From a checkpoint of a small transformer trained on Wikipedia.
Size: MLP 768 ReLU, vocabulary 4330, 7.66M parameters.
Training: a variant of Adam for these matrices, 155M tokens, 9485 steps.
MLP neurons of a small language model. Each row is named by its layer, matrix (up: input weights) and neuron, and shows model dimensions 32-127. Each number is 50 + 12 x the weight over its row's rms, rounded and kept within 0 to 99.
After each neuron's rows, "fires on" lists the tokens most often at its 100 highest values on Wikipedia text that the model never trained on.

L7.up513:28 51 66 35 54 44 57 54 69 63 67 38 55 17 44 51 32 45 33 46 48 59 52 57 49 64 59 44 42 59 36 76 39 35 55 53 60 54 52 39 70 36 59 65 70 46 59 54 42 41 70 49 61 63 48 52 31 52 46 50 48 54 63 45 42 30 35 46 39 33 50 75 76 45 59 56 43 48 30 44 50 49 46 38 58 55 51 47 50 45 29 77 39 41 49 43
fires on: "ab", "ib", "b", " Ab", " ab"

L2.up558:53 66 63 55 52 49 39 51 64 55 42 73 63 63 49 42 32 37 49 52 42 82 37 56 65 44 66 20 44 41 47 46 47 56 40 70 39 37 38 47 41 45 27 56 38 50 53 61 39 50 48 66 45 34 54 42 54 43 83 54 54 46 55 48 43 48 42 26 41 49 44 47 25 46 28 51 84 50 63 56 32 49 56 56 51 44 73 46 62 32 46 52 35 44 60 57
fires on: " election", ");", " United States", " =", " Awards", ") ="

L8.up131:56 52 24 63 60 70 69 59 44 44 38 55 38 20 40 38 25 56 50 57 49 52 30 56 60 70 46 30 30 34 48 52 44 59 59 37 34 47 48 59 52 41 44 47 51 53 44 57 62 37 50 42 31 53 42 60 46 56 45 37 57 53 63 51 51 49 60 37 54 44 55 71 40 40 42 52 70 64 38 39 31 57 48 56 62 56 47 38 52 55 28 59 43 46 70 51
fires on: " G", " g", " | G", ", G", "- G"

L3.up141:56 63 56 71 52 56 31 50 65 63 66 68 82 57 41 26 48 43 31 44 68 75 49 61 61 39 45 35 44 52 32 52 63 47 37 65 71 59 38 45 55 61 34 64 51 40 55 56 41 55 54 83 47 53 39 31 66 67 50 58 46 39 56 50 35 50 57 48 45 24 61 52 22 41 26 34 59 57 57 48 59 48 33 70 48 27 77 61 68 54 44 62 57 45 66 64
fires on: ") |", "=", "|  |", " =", ") |  |", ");"

L8.up207:43 53 66 70 61 42 79 68 45 34 45 39 34 18 43 32 48 56 46 58 53 73 37 36 43 58 38 43 39 38 44 45 72 35 72 39 38 57 45 31 45 57 40 60 45 53 51 35 61 38 42 40 17 48 50 48 55 50 46 57 46 41 47 43 53 52 52 46 55 57 72 65 42 38 40 48 63 49 31 47 37 49 59 34 30 54 53 53 64 41 51 41 55 53 58 60
fires on: " C", " | C", " and C", " of C", " |  | C", "- C"

L3.up310:61 56 64 55 55 59 67 59 51 60 51 60 51 51 71 65 52 50 48 54 58 46 48 47 46 65 53 58 49 56 46 60 57 52 62 48 68 45 56 49 54 63 70 66 71 46 40 37 67 61 30 32 47 54 49 23 61 69 43 35 35 54 59 39 29 41 42 45 53 51 61 80 37 40 38 55 30 50 61 49 54 50 46 56 41 34 30 44 65 65 55 67 62 44 22 48
fires on: "ed"

L10.up144:48 55 61 49 61 49 56 47 47 69 60 32 60 25 33 46 35 47 32 50 54 43 59 52 48 68 62 55 52 42 51 81 57 56 64 47 33 42 41 57 69 30 40 41 62 45 55 46 49 38 71 41 57 42 44 29 35 62 44 43 47 58 67 33 42 35 49 48 56 44 57 66 60 64 39 62 56 52 27 45 44 47 39 52 52 34 60 50 60 46 37 86 40 55 44 37
fires on: "ib", " ab", "ab", "b", "emb", " cor"

L5.up457:41 57 51 67 54 51 40 60 59 61 39 69 34 55 60 32 73 52 38 58 49 50 46 26 49 62 68 47 38 53 62 50 35 60 48 46 44 38 41 45 52 63 43 52 43 51 50 65 63 52 65 47 59 48 30 57 36 60 39 26 60 74 75 41 54 55 38 47 48 20 46 57 56 31 52 64 56 55 45 40 28 41 57 22 23 53 50 52 53 34 30 62 57 43 46 43
fires on: " f", " to f"

L13.up656:56 51 71 65 56 46 37 52 40 33 54 39 55 48 48 39 26 58 43 58 51 65 54 30 52 48 57 42 56 59 41 52 60 39 45 56 47 62 57 47 52 33 71 55 21 54 42 53 35 44 60 38 72 52 49 45 95 60 16 47 55 63 57 67 37 42 32 39 49 53 56 75 39 46 45 30 46 71 49 46 46 40 51 55 43 40 54 45 41 58 45 67 60 43 38 72
fires on: "ir", "ur", "cl", "ap", "or"

L11.up261:58 52 56 55 59 51 55 50 68 39 59 45 48 49 54 41 46 29 47 53 48 36 44 50 40 62 45 44 57 65 59 21 50 38 43 41 46 49 63 23 45 67 65 59 66 41 30 34 62 50 39 32 59 42 40 64 45 63 39 48 28 42 75 43 42 39 45 45 36 51 30 43 56 54 57 40 52 35 39 52 49 58 49 37 74 48 20 53 56 40 48 75 63 49 56 38
fires on: " r", "x", "al", "at", "un", "em"

L5.up675:61 50 63 61 52 69 47 56 32 56 43 58 53 64 53 59 59 53 74 49 63 39 54 55 51 75 44 52 17 57 55 54 63 46 52 42 45 53 44 37 75 56 71 63 65 44 43 48 42 76 49 30 44 57 48 43 67 50 43 35 47 72 72 48 61 49 48 52 55 54 46 85 46 31 53 60 37 55 59 62 57 45 48 40 35 56 45 47 54 62 48 68 55 63 10 46
fires on: "ed"

L3.up672:43 49 67 46 57 63 50 57 58 70 59 75 50 58 42 53 55 38 49 54 49 53 34 50 44 57 24 48 27 47 56 38 54 53 62 63 67 59 67 34 73 40 62 67 60 42 50 49 53 55 58 46 66 50 36 60 50 59 60 33 39 55 59 71 47 33 58 50 49 57 45 51 67 45 54 66 46 47 51 43 42 45 10 66 53 36 66 55 36 47 54 38 42 47 55 41
fires on: " Her", " My", " law", " Law", " Order"

L8.up326:66 50 35 56 57 51 44 43 52 21 48 37 54 51 47 59 54 47 37 62 63 49 48 54 48 50 60 28 36 41 65 65 78 53 47 46 48 52 47 30 45 38 71 53 52 39 41 56 35 52 50 61 25 56 56 59 55 80 49 49 51 48 60 66 61 43 37 42 50 38 51 64 39 55 55 45 36 71 42 64 49 55 53 14 46 40 51 54 45 64 54 94 57 41 36 59
fires on: "ar", "ul", "u", "ort", "ol"

L11.up544:52 50 44 55 61 68 56 51 39 51 39 55 47 26 46 43 25 52 60 54 41 52 33 39 57 77 48 40 50 28 58 58 54 47 62 44 24 49 56 56 61 50 40 50 56 52 55 64 57 46 67 25 21 52 46 53 40 63 53 38 50 63 69 40 54 49 63 44 58 52 58 41 38 46 32 54 63 60 41 46 26 45 60 51 65 45 41 30 46 47 20 61 47 49 73 49
fires on: " G", " g"

L13.up350:53 49 50 52 58 66 43 48 51 71 72 23 61 46 43 47 44 59 64 49 62 56 46 49 33 51 63 34 46 56 72 48 51 17 57 24 37 33 54 52 39 71 43 45 62 49 48 59 61 43 65 44 25 47 39 64 72 73 43 54 53 42 61 61 39 37 45 50 59 62 51 42 52 55 42 39 50 57 59 42 46 60 59 50 68 29 51 62 52 56 58 55 45 63 36 40
fires on: "l", "r", " l", "in", " tr", "-l"

L4.up353:47 16 74 63 50 37 58 59 50 35 52 45 71 30 65 23 50 48 50 44 57 72 65 48 51 45 47 45 62 45 44 41 41 49 50 41 51 58 72 50 41 75 47 55 69 45 48 46 66 56 50 49 62 54 56 39 72 47 39 62 47 53 50 52 48 43 52 51 39 42 55 59 55 53 57 40 55 39 55 44 57 57 46 55 63 31 56 48 52 47 57 40 40 56 55 67
fires on: " ag", " cont", " acc", " fund"

L10.up531:39 49 34 61 56 63 75 65 48 61 54 49 69 34 45 21 26 52 48 42 39 75 87 41 54 54 52 35 46 65 47 47 56 51 50 48 50 56 48 30 50 44 61 52 47 45 43 39 68 53 54 35 50 47 48 62 48 59 57 49 46 60 65 50 34 35 29 43 43 52 49 61 71 58 39 44 42 50 40 51 54 67 29 46 47 58 27 64 54 71 48 47 61 44 32 58
fires on: "ic", "it", "at", "is", "ac", "et"

L13.up469:61 52 54 35 52 45 45 37 59 67 61 63 48 55 57 38 40 49 60 44 57 55 48 48 68 65 19 29 44 55 65 56 35 68 44 52 62 59 65 45 36 52 68 59 27 47 29 68 76 37 46 48 59 55 52 51 58 43 33 52 60 57 72 28 48 37 35 54 45 49 66 53 54 45 54 20 49 45 46 38 45 49 27 48 44 65 54 62 57 63 63 65 59 46 49 79
fires on: "-", "ro", "on", "/", "ul"

L14.up380:35 51 67 37 56 30 46 37 41 68 53 40 89 37 56 53 21 67 40 56 51 54 61 53 46 61 32 13 54 58 45 65 49 57 55 45 42 49 45 66 42 55 65 54 25 55 55 49 42 36 54 48 48 47 48 51 68 45 38 57 61 48 75 29 54 44 41 51 42 53 51 60 47 49 52 63 57 45 47 63 38 34 51 40 34 37 54 43 68 60 52 51 75 72 60 64
fires on: ";", "|", ": \""

L3.up395:65 53 66 62 55 48 40 51 48 41 58 46 65 43 58 54 32 38 45 41 53 74 56 51 41 47 57 32 31 72 34 65 72 37 49 62 71 44 75 40 55 48 65 46 39 43 46 42 42 42 57 44 58 56 67 36 39 74 42 28 64 50 48 59 44 32 48 34 36 57 58 66 30 47 48 60 33 58 61 43 57 76 29 25 73 34 63 56 48 56 53 62 38 46 57 66
fires on: "ur"

L10.up547:56 67 67 45 61 64 74 53 48 44 44 61 42 51 39 56 56 42 57 41 50 40 28 54 61 52 44 46 27 33 57 65 76 61 43 60 64 45 79 33 53 57 54 57 49 43 34 59 44 59 41 63 47 49 45 41 52 37 46 49 45 74 42 41 29 41 59 45 42 53 54 57 61 41 54 45 79 66 58 48 41 83 49 56 62 56 51 59 33 47 54 55 35 55 43 47
fires on: "A", " State", "B", "E", "I"

L3.up100:61 34 53 42 55 32 49 50 50 30 45 50 59 29 65 67 51 42 33 55 52 42 72 49 45 48 52 32 52 65 27 60 58 46 55 43 71 61 42 53 37 56 60 45 52 45 55 45 44 30 50 40 58 51 57 45 42 62 47 33 46 52 60 60 51 45 55 48 30 65 57 52 49 56 55 39 36 36 65 42 50 53 55 48 63 37 52 55 50 39 53 70 72 52 52 66
fires on: "at", "ev", "ur", "lev"

L13.up189:66 41 50 46 59 58 37 39 55 45 47 43 49 71 38 38 30 62 44 45 62 60 49 36 48 82 51 36 53 37 54 44 46 57 58 57 40 42 70 53 61 58 72 39 71 56 35 41 41 52 58 48 48 40 25 60 47 48 31 39 41 63 62 27 53 39 59 44 71 41 37 54 43 45 38 53 53 66 41 54 39 52 36 53 43 47 37 34 43 37 48 43 42 59 43 70
fires on: " g", "e", " | ", "c", " G", " e"

L14.up580:58 26 37 48 58 61 39 38 41 50 52 47 48 44 37 42 48 62 53 49 40 45 34 51 20 61 43 48 29 40 37 47 54 43 69 60 29 47 66 54 77 54 61 63 48 46 34 54 64 52 80 58 33 58 51 52 74 60 40 58 44 66 53 55 82 37 57 42 52 43 62 59 54 48 57 56 62 65 42 52 49 59 26 50 53 63 35 41 40 57 43 52 59 57 55 53
fires on: "G", "g", " G", "ar", " g", "ip"

L13.up308:48 66 59 45 58 53 35 30 35 47 56 35 43 51 66 39 27 57 68 43 63 42 45 72 63 40 34 27 33 43 60 42 74 53 47 24 59 54 56 51 58 30 56 69 31 50 54 47 45 39 65 38 35 30 43 60 70 45 38 27 70 42 57 35 44 44 40 64 24 65 49 47 67 51 22 51 69 58 55 57 33 46 52 42 36 49 48 35 62 69 66 64 59 51 56 58
fires on: ";", "\",", "000"

L7.up316:56 72 49 63 53 54 40 43 42 56 50 76 61 57 42 43 21 38 48 53 39 44 47 51 52 50 53 52 60 35 39 38 65 64 45 41 73 44 38 52 47 39 76 51 51 43 56 50 40 74 67 41 53 32 50 47 64 69 57 48 63 48 58 59 36 38 65 62 53 32 45 60 61 45 44 44 41 61 27 43 27 46 42 39 49 46 50 54 58 54 46 58 83 51 58 73
fires on: " | ", "0", "\n"

L10.up721:54 67 38 40 59 80 68 60 57 48 44 55 42 44 57 31 15 46 59 46 53 54 43 22 49 70 45 48 42 50 46 56 53 59 46 64 38 48 70 47 42 46 59 50 41 37 52 32 51 69 21 24 27 41 46 52 39 54 58 48 50 44 47 53 62 47 43 13 54 58 50 66 64 43 46 44 52 57 48 56 48 60 41 66 53 52 33 47 49 75 55 43 49 66 51 51
fires on: "ic", " |"

L11.up41:63 67 53 48 55 49 52 66 34 54 53 44 53 51 50 41 38 58 48 56 56 57 41 62 43 58 57 45 57 49 39 38 41 66 55 53 32 37 71 43 37 63 37 55 32 47 34 44 42 74 45 55 32 16 32 68 47 65 43 46 60 41 50 50 50 44 54 38 52 45 53 54 50 53 39 56 61 67 55 63 53 39 64 64 36 43 42 36 67 76 62 45 54 67 47 62
fires on: "us", "ish", " |", "ic", "ans", "as"

L14.up446:57 35 57 73 67 45 33 48 39 55 55 48 56 39 38 44 38 66 58 74 42 57 77 31 47 32 43 26 63 56 24 50 70 51 40 47 37 58 40 31 56 44 63 53 38 33 41 58 58 64 53 50 58 33 53 51 40 53 70 50 71 53 50 45 35 53 49 57 43 54 65 45 50 52 50 47 67 54 31 54 34 53 34 45 61 48 62 45 58 64 67 59 66 62 52 76
fires on: "\n", "ac", "ec", "re"

L13.up344:43 62 44 42 57 69 37 48 47 61 45 28 63 60 24 46 45 47 58 42 43 48 61 50 46 45 45 45 54 63 40 57 46 41 57 46 33 42 69 58 22 56 69 47 39 46 34 51 62 47 38 37 64 44 56 42 73 77 55 56 75 56 52 60 28 39 41 60 46 49 66 44 41 45 55 29 40 54 38 57 40 49 57 40 42 38 46 40 46 63 38 62 51 41 42 32
fires on: " ex", " pro", "in"

L3.up135:56 36 27 38 58 33 34 40 74 45 49 48 66 42 33 40 42 52 38 70 41 60 39 48 49 59 58 57 48 43 39 56 61 54 50 45 71 65 33 53 74 38 53 76 53 50 55 53 60 59 46 50 51 43 55 32 54 56 64 50 48 57 71 22 35 27 56 40 42 38 51 69 45 58 52 54 43 29 35 30 45 58 47 63 51 40 66 50 71 26 34 42 56 48 51 55
fires on: "ob", "eb"

L7.up701:50 68 34 52 55 53 67 43 65 43 56 57 36 41 52 61 52 56 38 63 58 49 40 24 47 57 28 49 49 38 55 35 55 53 53 34 56 49 68 71 54 57 38 60 77 38 48 71 55 66 53 51 41 42 55 50 31 41 49 69 35 36 51 55 40 49 55 49 30 50 53 50 56 56 52 53 50 26 33 60 51 57 44 27 56 42 42 41 48 26 66 60 57 76 58 50
fires on: " released", " Date", " was released", "| No.", "ations", " written"

L11.up12:35 72 58 62 56 50 70 36 34 47 59 36 70 26 42 34 31 54 54 52 55 41 65 45 55 39 48 39 49 52 50 65 66 45 49 44 46 45 51 35 56 28 83 50 31 43 19 45 53 41 55 28 47 43 59 61 54 52 31 38 70 82 51 37 56 55 49 28 51 56 44 66 45 51 61 62 73 79 51 45 30 58 43 49 64 50 56 41 35 57 43 52 52 56 35 84
fires on: " dec", "ac", " reg", "ec", " sec", " res"

L14.up534:43 53 70 80 55 77 54 54 48 46 56 24 48 39 53 40 61 42 50 96 46 50 60 57 34 44 51 40 71 41 40 77 50 47 64 44 62 32 69 53 54 42 54 52 53 42 47 45 47 41 55 30 47 43 38 34 34 71 53 29 48 74 65 60 23 49 55 33 43 53 59 53 27 42 54 52 53 48 55 43 44 55 40 41 57 27 54 58 40 58 58 51 34 60 55 61
fires on: "av", "opp", "ac", "v", "ur", "enn"

L13.up278:19 39 64 40 49 57 41 72 48 44 35 46 58 32 60 24 46 45 60 69 45 43 41 50 48 57 50 68 58 62 43 43 35 36 44 31 44 36 56 52 49 76 69 63 33 44 42 39 57 49 56 45 48 29 29 50 43 64 43 37 43 65 83 53 45 36 56 27 59 49 40 52 78 47 29 29 57 72 55 63 44 71 52 52 63 53 47 55 49 36 62 51 70 39 60 71
fires on: "um", "pe", "im", "av", "et", "ip"

L10.up10:48 36 23 50 60 53 54 40 60 41 39 31 63 51 64 53 43 39 59 58 85 57 51 44 42 49 55 48 40 58 63 38 62 53 59 44 61 36 70 40 59 61 56 34 60 35 45 45 51 24 41 52 62 37 58 46 42 79 48 41 46 53 47 50 57 49 42 37 38 55 41 68 50 41 52 42 46 26 81 50 42 72 40 28 70 21 62 57 42 53 54 62 42 58 50 63
fires on: "ver", "erv", "or", "ur", "ear", "red"

L7.up414:47 31 57 71 55 38 71 53 38 63 70 52 68 40 41 52 52 32 47 62 37 56 55 54 48 58 59 37 44 42 48 57 77 58 75 61 41 41 40 52 53 48 75 59 74 51 54 53 76 41 52 64 41 61 47 40 58 38 54 42 49 54 58 43 27 21 72 46 37 49 60 44 65 42 64 42 60 37 30 38 37 52 51 46 30 39 53 37 26 54 46 42 58 51 58 57
fires on: "c", "enn", "anc", "og", "ig", "isc"

L13.up681:53 52 48 64 59 52 44 61 56 69 35 54 55 73 51 24 49 56 47 65 43 48 41 54 42 74 53 54 39 51 61 46 43 72 48 62 51 33 51 26 64 62 68 55 57 42 36 67 65 39 55 44 69 40 39 57 40 77 50 32 61 54 65 40 55 57 40 44 35 51 39 60 47 44 46 52 48 46 45 34 32 27 47 28 30 50 43 52 48 32 32 56 77 44 43 52
fires on: " f", " of f"

L7.up323:71 68 44 68 55 52 68 47 62 30 62 46 58 63 66 56 71 51 53 41 51 54 39 49 57 36 47 52 53 33 56 67 53 69 56 53 67 47 53 54 60 30 48 49 48 49 45 61 60 60 48 32 51 36 42 61 25 43 53 44 59 61 54 35 45 46 44 45 46 37 77 64 58 50 43 63 71 65 49 49 56 97 39 48 39 48 31 45 57 43 50 57 55 62 27 76
fires on: "N", "O", "E", "B"

L7.up686:70 56 46 46 58 51 64 47 64 42 52 45 38 45 46 59 56 34 34 52 62 62 59 39 61 79 38 48 15 48 62 72 53 46 54 51 54 49 59 41 76 38 49 41 48 45 60 52 67 48 61 39 62 42 66 55 30 50 44 53 37 59 77 37 37 37 39 27 43 43 58 83 52 38 58 52 46 56 47 59 47 74 29 47 64 48 56 54 70 63 35 82 60 45 58 43
fires on: "ab", "ib"

L11.up693:60 74 31 35 59 69 46 57 23 58 50 37 58 53 42 40 34 56 67 40 39 41 48 45 59 42 71 37 52 41 39 56 48 50 56 64 52 56 71 31 43 37 58 47 65 42 42 64 54 66 67 34 44 50 39 61 72 57 56 64 53 59 35 64 51 45 40 42 49 60 60 69 48 43 47 26 49 55 36 51 18 43 29 52 50 24 47 35 29 40 45 46 44 60 50 59
fires on: " New", " pro", " of"

L11.up441:55 69 79 45 53 70 55 54 41 57 51 41 51 46 76 42 62 36 67 47 44 60 50 47 57 46 49 41 54 61 47 38 54 36 41 48 34 41 50 33 60 57 37 45 47 42 39 36 43 47 62 36 44 39 52 47 41 74 25 43 28 39 55 45 29 30 52 35 24 47 44 47 61 46 53 44 65 42 50 42 52 35 31 51 79 23 36 60 54 56 58 72 59 53 59 48
fires on: "em", "ign", "pt", "it", "ed", "at"

L8.up219:39 61 68 44 57 64 51 56 44 39 53 48 67 50 56 49 15 51 48 43 53 49 37 33 43 43 30 31 57 58 54 37 65 58 59 50 64 47 51 62 48 57 52 49 50 44 49 57 44 62 70 50 50 58 18 60 52 48 38 48 66 42 71 57 47 42 60 53 32 47 56 50 37 42 48 34 34 45 56 41 38 44 56 54 29 40 44 41 62 33 51 42 72 53 62 57
fires on: ";", " and", " |"

L8.up385:68 58 11 47 53 68 31 48 54 54 39 53 42 45 50 42 67 53 46 68 45 53 44 36 61 88 51 43 35 51 58 63 43 44 48 51 52 48 59 24 58 58 52 36 53 44 45 55 61 45 48 42 56 33 51 71 24 70 51 32 58 56 76 60 52 51 46 48 43 36 52 56 50 33 54 61 59 52 38 56 43 45 38 41 54 37 49 53 32 45 34 67 43 37 36 43
fires on: " f", " of f", " to f", " long", ", f"

L7.up9:56 67 43 57 54 60 63 46 62 33 61 48 46 58 53 66 71 54 44 48 47 47 27 45 48 51 38 53 39 38 70 35 71 54 43 59 61 42 67 51 66 44 39 35 47 46 56 65 47 66 46 39 63 37 42 76 24 49 33 56 63 71 42 48 33 43 33 57 38 24 61 52 57 37 46 48 72 57 58 42 46 62 45 38 59 48 54 65 42 52 59 69 48 74 31 60
fires on: "T", "S", "D", "N", "E", "P"

L13.up28:67 50 56 42 58 65 51 50 44 48 45 37 63 46 51 70 45 47 55 39 56 44 39 74 56 58 58 54 26 49 34 59 56 36 52 47 38 31 44 33 66 67 84 56 69 51 54 33 31 28 52 58 21 57 54 37 54 63 58 44 37 67 67 57 57 42 41 30 47 46 51 55 35 49 56 48 54 58 38 48 54 69 47 32 38 57 54 63 43 51 55 78 50 58 44 60
fires on: "u", "ar", "ur", "and", "c"

L4.up587:44 52 56 43 54 59 48 74 47 62 60 62 33 57 37 34 72 44 78 53 59 42 66 29 69 62 36 27 36 54 49 55 43 68 47 51 89 40 65 62 43 47 52 55 30 50 38 51 61 42 56 48 43 49 41 46 52 51 65 48 42 44 61 52 41 53 41 47 58 64 67 46 54 51 47 33 55 62 67 63 52 69 54 44 37 64 54 57 54 59 11 64 47 54 46 59
fires on: "-", "/", "–", "====", "{"

L2.up611:50 49 54 34 56 57 46 46 38 57 71 76 51 40 51 48 40 47 69 60 45 51 29 55 61 64 42 40 14 49 67 38 50 53 52 58 49 38 55 37 53 27 47 69 46 45 59 45 55 51 52 46 52 43 40 50 44 42 44 46 49 55 72 68 53 42 41 38 49 63 43 47 62 41 39 49 56 64 48 28 43 40 28 66 48 47 70 47 39 28 61 44 51 53 34 47
fires on: " app", " App", " law", " comp", " Law", " Rep"

L14.up62:74 43 57 60 58 53 64 41 59 72 66 49 76 54 58 62 41 67 62 60 59 50 62 39 27 58 55 45 45 32 49 46 53 28 46 48 43 47 48 38 42 36 41 45 55 42 56 55 48 66 54 55 52 41 46 42 52 48 46 40 60 44 67 75 48 40 43 48 46 26 65 46 53 45 46 53 45 53 50 65 43 44 52 36 68 36 61 40 62 63 69 68 55 64 49 52
fires on: " un", "pr", "t", " inter", "u"

L13.up63:51 51 42 31 61 51 47 63 62 63 39 41 55 60 63 44 52 50 43 43 62 41 44 40 73 34 31 48 61 62 55 71 51 44 50 42 48 42 48 59 49 56 55 58 72 41 53 54 53 55 68 38 47 26 61 32 55 44 53 57 49 36 48 48 67 43 35 16 51 32 45 45 33 50 44 29 40 16 44 51 56 63 43 56 62 35 33 60 52 48 24 62 36 49 59 47
fires on: " and", "m", ",", "am", "er and"

L7.up689:53 48 51 61 56 72 24 57 38 51 43 62 64 58 48 41 45 49 42 55 47 59 31 62 73 49 43 50 45 34 42 48 49 54 38 24 67 44 58 36 50 48 69 42 41 51 50 65 33 68 62 39 48 56 50 40 69 61 38 60 55 53 38 46 33 52 59 55 51 51 45 62 42 52 43 51 62 54 58 58 37 34 46 58 56 47 55 47 38 65 44 57 58 49 39 61
fires on: "\n", "-"

L10.up173:22 49 43 65 57 38 63 50 48 39 53 25 62 55 62 38 58 32 63 72 62 44 57 39 48 46 47 33 48 65 40 48 43 33 53 51 47 30 47 24 52 62 88 73 64 43 45 23 62 39 47 50 60 38 39 52 52 48 52 26 37 53 58 65 27 31 69 38 43 51 39 54 47 46 55 31 45 48 55 48 59 58 55 56 30 49 51 64 42 53 66 52 63 44 44 74
fires on: "ow", "un", "im", "az", "ew", "av"

L7.up454:44 75 73 42 59 33 42 64 55 33 57 37 70 64 68 32 52 43 34 44 59 72 36 41 48 52 56 34 50 71 64 63 49 40 47 19 57 47 42 42 58 51 81 57 65 44 49 58 38 36 62 38 42 48 26 62 77 47 60 44 51 34 59 44 37 29 57 39 39 42 55 60 26 51 43 42 37 50 41 51 53 75 41 49 31 38 30 59 71 29 44 73 61 37 38 50
fires on: "m", "ph", "n", "u", "am"

L10.up221:24 71 68 61 56 52 43 56 53 68 63 47 73 45 56 53 14 65 39 55 82 60 55 48 38 37 56 16 33 47 47 38 52 61 51 48 62 46 34 62 65 40 41 68 42 46 58 46 34 56 55 49 63 51 42 91 48 50 47 38 54 57 64 45 49 46 33 51 31 71 57 44 66 45 44 42 51 52 60 62 29 40 58 41 40 48 45 55 64 58 38 63 60 49 61 69
fires on: ":", "n", ";", "m", "\""

L3.up676:55 45 59 49 58 42 62 86 57 35 53 50 43 18 45 43 49 52 42 70 48 67 37 28 50 65 48 48 59 46 50 42 56 49 82 41 46 52 45 50 45 64 48 48 49 54 52 47 60 52 35 51 49 44 77 56 61 54 57 45 33 22 54 47 46 45 61 31 57 56 75 39 52 51 56 58 52 41 39 56 32 59 48 35 49 45 37 24 60 43 42 46 52 41 55 59
fires on: " | C", " C", ", C", "| C", " | Q"

L2.up322:47 40 76 60 59 64 60 55 50 46 67 60 65 57 48 24 54 48 33 62 49 42 58 45 50 51 52 63 64 44 56 39 40 52 46 46 51 49 55 47 64 58 70 49 66 43 60 59 91 49 61 51 60 46 59 51 45 45 40 64 40 56 58 47 56 22 75 38 48 37 44 46 59 53 63 41 43 42 55 44 45 47 50 30 36 56 70 48 32 39 61 31 53 49 46 47
fires on: " acc", "anc", "isc", " ag", " based"

L2.up265:51 54 53 44 56 23 56 46 45 52 57 56 54 14 43 51 30 38 44 76 55 50 65 56 49 76 61 46 34 66 52 55 57 57 46 54 60 58 47 41 68 46 61 50 59 45 53 41 66 45 60 48 59 43 54 41 28 56 67 56 26 55 66 49 31 47 41 36 36 37 64 72 23 51 50 23 37 37 32 26 50 48 40 42 36 36 54 49 74 40 38 59 66 35 41 49
fires on: "ib", "ob"

L13.up206:47 60 71 47 54 49 36 27 54 58 54 53 53 55 57 51 11 67 36 57 43 61 53 52 47 60 47 11 48 73 56 65 61 49 53 47 71 53 43 70 61 51 59 62 50 39 52 53 51 48 75 47 41 37 57 54 62 75 52 53 56 41 60 64 40 45 55 51 24 47 66 55 49 51 46 27 59 43 68 70 46 30 40 35 44 24 53 13 54 52 48 49 70 48 43 60
fires on: ";", "\",", " for"

L2.up292:62 26 47 56 51 48 42 51 53 68 55 58 52 64 59 47 70 21 48 52 63 62 47 49 60 57 42 39 26 53 58 61 44 66 41 70 64 47 35 36 65 66 48 62 78 47 66 44 47 41 50 63 56 55 34 42 39 60 69 34 23 40 54 78 53 45 56 27 50 40 54 37 48 40 39 40 34 35 61 64 43 37 33 65 58 23 63 55 55 46 58 55 62 63 45 59
fires on: " ", "'s ", "a ", " Released"